Weights of a small transformer language model.
Architecture: RMSNorm before each block, rotary positions, no biases in attention or MLP, capped logits.
MLP neurons of a small language model. Each row is named by its layer, matrix (down: output weights) and neuron, and shows model dimensions 16-111. Each number is 50 + 12 x the weight over its row's rms, rounded and kept within 0 to 99. A neuron's up and down rows have the sign that makes its largest values positive.
Before each neuron's rows, "fires before" lists the tokens most often just after its 100 highest values on Wikipedia text that the model never trained on. A number after a token or word is its count.

fires before: "ed" 21, "|" 15, "ing" 11, "em" 9, "el" 6
L5.down138:60 40 62 56 60 41 43 48 43 20 59 25 31 56 51 15 67 46 31 32 48 53 59 36 61 83 50 31 42 49 47 69 49 58 47 46 72 40 42 53 52 41 48 61 55 67 48 51 37 45 36 41 50 66 65 60 50 50 58 40 42 51 40 54 53 39 41 82 53 42 46 43 56 37 56 50 52 57 60 29 45 54 44 42 38 54 43 50 53 30 44 65 59 41 46 36

fires before: "e" 23, "ad" 11, "ent" 8, "ens" 7, " S" 4, " m" 4
L2.down372:45 32 59 61 58 51 43 56 68 48 50 37 72 53 56 61 54 31 64 31 52 54 55 39 37 48 66 59 64 63 41 44 38 37 38 53 39 49 33 61 58 32 42 59 48 64 43 46 56 42 43 47 46 53 54 46 68 64 31 58 39 57 54 65 48 39 29 47 48 44 35 25 52 45 48 49 56 16 68 49 55 35 45 42 65 42 46 56 29 49 31 44 52 57 52 57

fires before: "v" 17, "g" 16, "act" 7, "m" 6, "f" 4, "est" 4
L2.down231:45 49 54 54 39 61 57 48 58 57 53 70 37 32 53 46 22 51 59 41 51 35 51 34 56 35 38 32 44 63 62 53 45 67 21 59 47 63 42 50 43 51 57 37 58 51 51 35 67 29 34 53 54 59 67 58 36 51 35 54 55 53 32 46 40 53 38 49 65 51 57 54 69 65 64 34 31 55 35 43 46 48 64 29 46 31 60 50 51 49 65 40 56 58 50 64

fires before: "g" 25, "er" 17, "us" 8, "n" 6, "v" 6
L2.down208:40 58 57 58 64 35 30 38 54 46 36 42 60 49 42 53 49 53 49 60 64 36 73 61 68 37 49 40 36 50 31 64 35 49 50 44 44 49 37 49 50 61 65 41 67 52 39 69 44 57 45 38 47 48 75 36 64 67 50 64 48 45 51 45 35 50 61 47 43 34 33 48 65 46 46 56 47 49 58 69 47 43 53 57 69 67 46 40 46 57 39 54 41 41 60 66

fires before: "m" 48, "p" 13, "==\n" 6, "ic" 5, "mer" 4, "b" 4
L2.down180:72 63 45 44 62 55 61 70 42 66 43 43 60 44 65 35 44 50 69 34 49 37 48 66 56 21 28 42 76 47 70 42 44 33 39 50 37 33 37 56 32 65 62 41 40 55 54 24 41 18 58 42 39 57 47 32 76 40 69 55 45 61 53 64 46 60 43 60 59 66 48 48 33 44 49 53 58 43 80 56 41 51 63 45 71 55 49 48 58 53 41 58 40 50 53 38

fires before: "-" 32, "u" 9, "t" 9, "k" 9, "as" 5
L2.down143:54 57 61 46 51 46 52 73 54 43 52 45 44 54 40 48 58 51 47 30 72 63 41 35 40 41 51 39 70 50 47 63 41 40 16 46 50 67 59 45 39 46 43 50 72 65 29 55 50 31 42 27 44 50 59 41 48 57 56 52 68 68 64 59 52 55 54 42 52 58 50 64 78 48 60 46 58 53 52 66 34 54 34 66 38 23 37 55 44 52 33 54 44 45 40 72

fires before: " was" 24, " is" 14, " re" 6, " s" 6, " play" 5
L6.down240:31 31 36 45 58 42 71 38 63 55 42 45 31 45 61 52 63 62 69 67 48 53 65 67 51 36 44 46 56 58 45 49 74 62 64 55 57 71 55 41 63 54 52 32 44 52 55 45 26 44 61 66 33 41 25 45 58 41 40 45 55 30 64 64 57 49 45 48 36 68 44 57 52 25 48 69 53 29 48 69 50 46 45 44 45 48 49 59 47 84 48 48 38 62 48 40

fires before: "ber" 30, "er" 10, ":" 7, "hed" 5, "ent" 4
L6.down284:52 59 49 56 53 82 84 33 29 38 42 44 60 49 53 73 51 58 48 52 35 47 60 49 49 36 30 48 49 36 48 63 44 49 59 55 63 47 55 55 65 56 54 48 58 35 36 41 35 54 36 49 33 50 32 27 53 57 29 49 54 43 44 42 44 71 33 41 45 46 70 53 42 50 35 68 48 54 70 55 40 27 42 52 61 57 25 46 69 54 38 48 35 45 60 59

fires before: "ord" 22, "ond" 17, "ur" 12, "re" 11, "up" 9, "om" 5
L7.down202:37 40 48 44 50 40 52 33 48 43 51 62 47 57 37 45 47 35 44 49 56 76 42 40 58 66 57 50 55 57 45 35 73 30 61 74 36 60 48 41 39 54 73 56 47 55 41 76 42 50 73 61 61 29 44 64 45 45 52 68 45 48 51 60 41 70 49 69 83 47 34 66 46 46 80 35 42 54 56 53 64 54 55 47 77 57 49 55 55 43 23 61 63 34 56 42

fires before: "g" 15, "l" 11, "t" 9, "est" 9, "st" 8, "c" 5
L7.down196:40 40 54 54 40 61 56 64 47 30 58 27 55 41 48 38 45 38 34 49 45 59 51 48 66 55 47 55 59 46 35 52 64 50 51 59 54 53 39 42 53 71 60 62 53 48 58 42 58 56 49 45 43 33 72 54 22 67 52 30 56 34 42 54 38 77 59 60 44 64 57 37 81 34 62 53 39 43 45 61 52 53 32 50 87 38 61 34 65 46 51 45 50 45 54 64

fires before: " He" 21, " The" 10, "==" 8, " In" 7, " W" 6
L5.down427:64 32 43 59 36 57 53 60 41 62 62 61 28 54 58 44 75 43 62 54 44 85 37 35 55 47 46 48 31 61 33 41 39 65 59 60 52 35 41 71 51 50 51 53 58 47 61 68 62 55 77 40 58 26 61 53 43 45 31 46 50 78 32 55 48 46 31 42 60 43 63 28 52 37 45 36 60 81 58 36 54 51 64 47 64 63 45 39 56 47 59 54 61 57 58 56

fires before: "ce" 25, "ge" 20, "own" 14, "c" 5, "ed" 5, "ia" 5
L6.down354:64 53 43 55 48 53 60 59 65 51 48 53 55 47 53 40 51 24 39 40 63 38 58 52 56 54 46 61 48 46 45 40 61 37 39 42 43 45 46 67 46 44 56 41 61 35 49 47 47 58 34 39 56 53 61 51 83 63 67 63 33 56 44 67 66 71 49 61 51 53 39 36 63 52 52 61 57 57 51 49 43 48 65 61 66 52 56 31 35 46 56 36 43 26 68 23

fires before: "ber" 28, "el" 16, "l" 10, "ork" 7, "er" 4, "L" 4
L5.down426:69 40 50 70 45 34 71 29 49 63 55 67 56 68 46 40 65 37 56 59 41 61 64 30 36 55 57 61 44 51 40 53 27 35 49 55 53 39 29 40 65 54 46 53 53 51 30 45 41 49 64 33 57 39 34 61 38 50 43 64 44 45 68 50 38 51 53 38 38 32 68 35 64 43 35 37 52 48 53 68 50 47 32 58 55 57 49 38 71 62 40 42 60 40 36 70

fires before: " " 22, " the" 20, "pt" 9
L2.down406:43 47 57 53 39 57 30 75 46 49 31 48 66 56 66 50 63 49 65 42 46 43 42 48 64 69 65 73 51 76 69 62 31 56 58 43 40 47 33 64 35 50 66 30 65 59 49 49 52 51 21 34 51 64 68 41 46 39 48 46 56 52 43 65 28 33 33 78 54 40 74 50 54 58 60 39 38 66 53 42 61 57 50 47 29 59 18 47 43 31 55 53 41 57 53 38

fires before: "own" 17, " The" 13, "ased" 11, " It" 7, " He" 7, " E" 4
L5.down434:62 49 51 50 42 39 65 43 49 43 45 55 48 53 52 48 65 57 67 54 61 40 56 50 79 59 30 72 45 56 43 38 48 63 53 58 53 48 42 83 46 40 47 76 50 60 61 60 33 54 76 35 53 39 45 45 34 48 39 65 65 42 52 65 51 52 51 72 37 44 38 47 50 48 44 66 48 39 42 53 52 42 53 50 53 44 58 44 49 21 67 42 37 62 51 58

fires before: "as" 20, "en" 16, "t" 9, "w" 6
L6.down186:43 41 65 61 64 48 57 45 39 48 33 56 53 53 44 38 40 19 35 48 71 34 74 58 51 35 53 63 53 25 52 61 63 61 42 54 70 67 62 31 50 41 60 58 65 72 64 52 51 33 34 60 55 39 39 33 60 57 64 65 57 45 54 46 42 39 48 45 51 60 48 77 46 49 48 63 56 59 48 56 45 39 50 53 55 51 47 52 58 57 50 57 66 26 64 59

fires before: "v" 15, "f" 15, "t" 7, "ath" 6, "b" 6, " l" 6
L2.down239:58 52 38 43 61 36 47 38 56 50 51 69 50 36 45 43 51 44 52 34 31 42 66 47 41 32 43 39 47 58 64 44 76 55 46 56 51 46 55 27 51 59 71 51 68 38 53 45 51 43 60 66 37 43 71 55 27 71 44 49 58 45 37 38 44 53 57 28 46 70 49 66 65 45 23 51 42 50 50 27 59 64 70 56 42 41 63 53 51 71 53 38 43 55 54 42

fires before: "ic" 29, "iz" 16, "le" 6, "ice" 4
L7.down340:42 45 45 51 45 49 43 45 44 58 61 56 66 54 57 50 55 59 60 38 68 63 55 50 41 46 49 27 63 56 57 69 48 62 50 45 39 41 44 60 38 40 73 39 32 59 45 39 37 66 51 51 44 35 40 54 46 58 28 45 38 56 62 47 22 55 42 45 61 59 47 28 39 68 64 56 41 46 55 40 67 51 55 43 56 64 50 52 46 61 46 50 23 66 76 49

fires before: "y" 31, "f" 20, "s" 7, "," 7
L2.down80:40 48 55 55 52 58 51 50 49 53 47 38 33 36 47 75 47 54 57 58 45 49 60 33 53 81 39 25 50 50 43 48 55 38 42 72 85 38 60 60 43 31 41 49 67 46 42 44 43 67 50 49 59 54 52 54 56 54 47 60 61 47 41 45 48 53 53 37 55 59 64 33 63 58 37 52 44 27 39 58 53 51 43 61 65 39 53 48 52 57 58 57 40 55 68 49

fires before: " of" 12, "ed" 12, "|" 11, "s" 10, "ect" 10, "ent" 6
L6.down352:42 60 66 34 67 53 73 23 63 58 39 55 48 39 43 40 65 48 49 49 52 54 47 53 61 39 71 56 46 64 56 53 62 52 62 52 47 38 53 41 54 46 22 42 66 63 43 58 64 33 52 54 33 53 60 32 38 59 32 63 28 74 48 45 40 39 47 50 49 57 56 49 55 42 54 60 55 55 24 41 32 49 59 38 04 64 69 59 43 43 53 69 32 43 44 51

fires before: "s" 26, "st" 13, "c" 11, "f" 10, "d" 7
L7.down434:34 48 46 52 41 63 59 64 45 46 58 63 77 53 40 57 39 44 64 80 36 61 33 63 54 51 54 51 52 52 48 45 43 56 50 45 63 54 34 37 33 72 49 53 42 53 41 52 76 47 47 33 62 39 69 40 40 35 42 64 53 56 53 48 61 63 50 48 44 54 52 35 37 54 50 34 43 37 53 49 72 57 45 55 44 36 52 27 43 18 63 34 60 40 51 58

fires before: "y" 41, "f" 12, "d" 9, "is" 5
L7.down21:47 59 60 69 39 20 55 42 45 57 48 49 45 62 30 63 57 66 35 52 68 53 39 60 60 55 40 33 52 79 46 54 55 55 32 43 60 32 51 39 51 41 38 60 70 44 49 35 58 51 69 42 58 68 47 52 56 57 36 67 28 49 50 36 59 66 43 37 37 36 49 35 57 56 34 55 67 47 84 48 51 42 49 61 53 39 63 35 35 44 49 65 46 54 54 63

fires before: "ord" 25, "og" 15, "o" 10, "om" 7, "op" 5, "ol" 5
L7.down20:30 78 38 47 51 45 38 77 46 36 69 52 59 51 53 35 44 63 64 44 41 64 33 63 35 56 60 46 64 58 44 34 37 32 58 65 52 37 38 57 67 39 58 50 43 69 60 41 49 65 57 40 50 42 48 64 59 70 70 42 41 60 42 38 43 50 54 68 61 33 43 57 68 55 57 48 34 43 55 44 51 51 36 40 82 32 53 32 51 48 43 60 46 49 29 54

fires before: "ch" 12, "ia" 11, "ter" 11, "ge" 8, "iz" 7, "ian" 6
L5.down349:68 44 44 54 64 48 39 44 31 42 44 44 44 38 57 59 64 49 37 59 47 56 45 60 50 55 65 38 47 44 35 40 53 28 43 63 57 39 45 65 67 45 62 54 42 43 40 56 46 31 71 48 52 34 62 57 57 55 25 41 38 48 62 68 56 66 43 58 63 68 47 48 42 56 38 61 47 33 40 38 37 52 72 68 42 48 43 37 64 50 38 45 42 49 49 33

fires before: "er" 26, "il" 20, "ent" 6, "e" 5, " |" 5, "en" 5
L5.down60:57 41 39 57 83 61 53 51 46 44 56 38 52 45 62 31 53 50 78 43 57 70 46 32 39 51 51 29 28 24 49 72 37 34 58 43 43 65 48 64 36 61 46 50 42 57 32 43 53 67 60 46 60 65 42 46 49 49 56 60 49 31 51 43 50 43 45 48 53 36 41 50 34 31 60 42 43 37 62 46 39 44 33 51 53 62 42 63 30 43 48 46 65 45 34 55

fires before: " was" 26, " is" 21, "n" 6, " has" 5, " " 4
L7.down154:57 53 54 66 44 51 77 33 46 48 41 68 66 39 61 46 65 23 62 67 60 49 77 47 52 40 55 23 70 59 39 58 57 60 36 52 55 66 60 54 50 44 51 31 65 63 44 44 53 36 34 69 38 39 43 62 41 49 15 43 55 36 21 49 66 52 70 54 57 68 45 57 66 55 58 53 47 47 45 69 45 44 48 47 67 31 55 50 26 56 55 53 44 56 46 63

fires before: " " 35, " the" 12, " his" 4, " ad" 4
L2.down297:62 68 69 25 49 45 59 44 55 57 39 60 65 54 23 56 53 26 46 57 46 48 41 64 29 60 44 60 74 71 51 44 39 45 42 54 24 42 63 52 34 54 65 51 44 68 47 59 42 29 52 66 58 46 62 23 47 62 39 70 37 66 70 24 46 44 40 70 46 48 67 70 48 55 58 45 69 49 63 51 45 63 62 44 55 71 34 49 52 53 67 53 53 59 34 40

fires before: "g" 24, "ion" 10, "er" 10, "ed" 8, "ric" 6, "ri" 4
L2.down64:40 53 69 47 75 28 50 48 38 41 51 44 64 25 47 33 69 28 58 52 53 53 51 47 62 52 67 54 58 32 71 54 46 44 44 41 30 31 43 36 52 58 52 31 71 57 44 54 29 41 53 45 44 36 58 56 34 54 50 49 64 61 32 52 54 37 37 54 54 63 45 41 53 47 59 58 50 40 45 61 51 33 59 64 49 57 44 59 38 41 64 54 48 38 31 43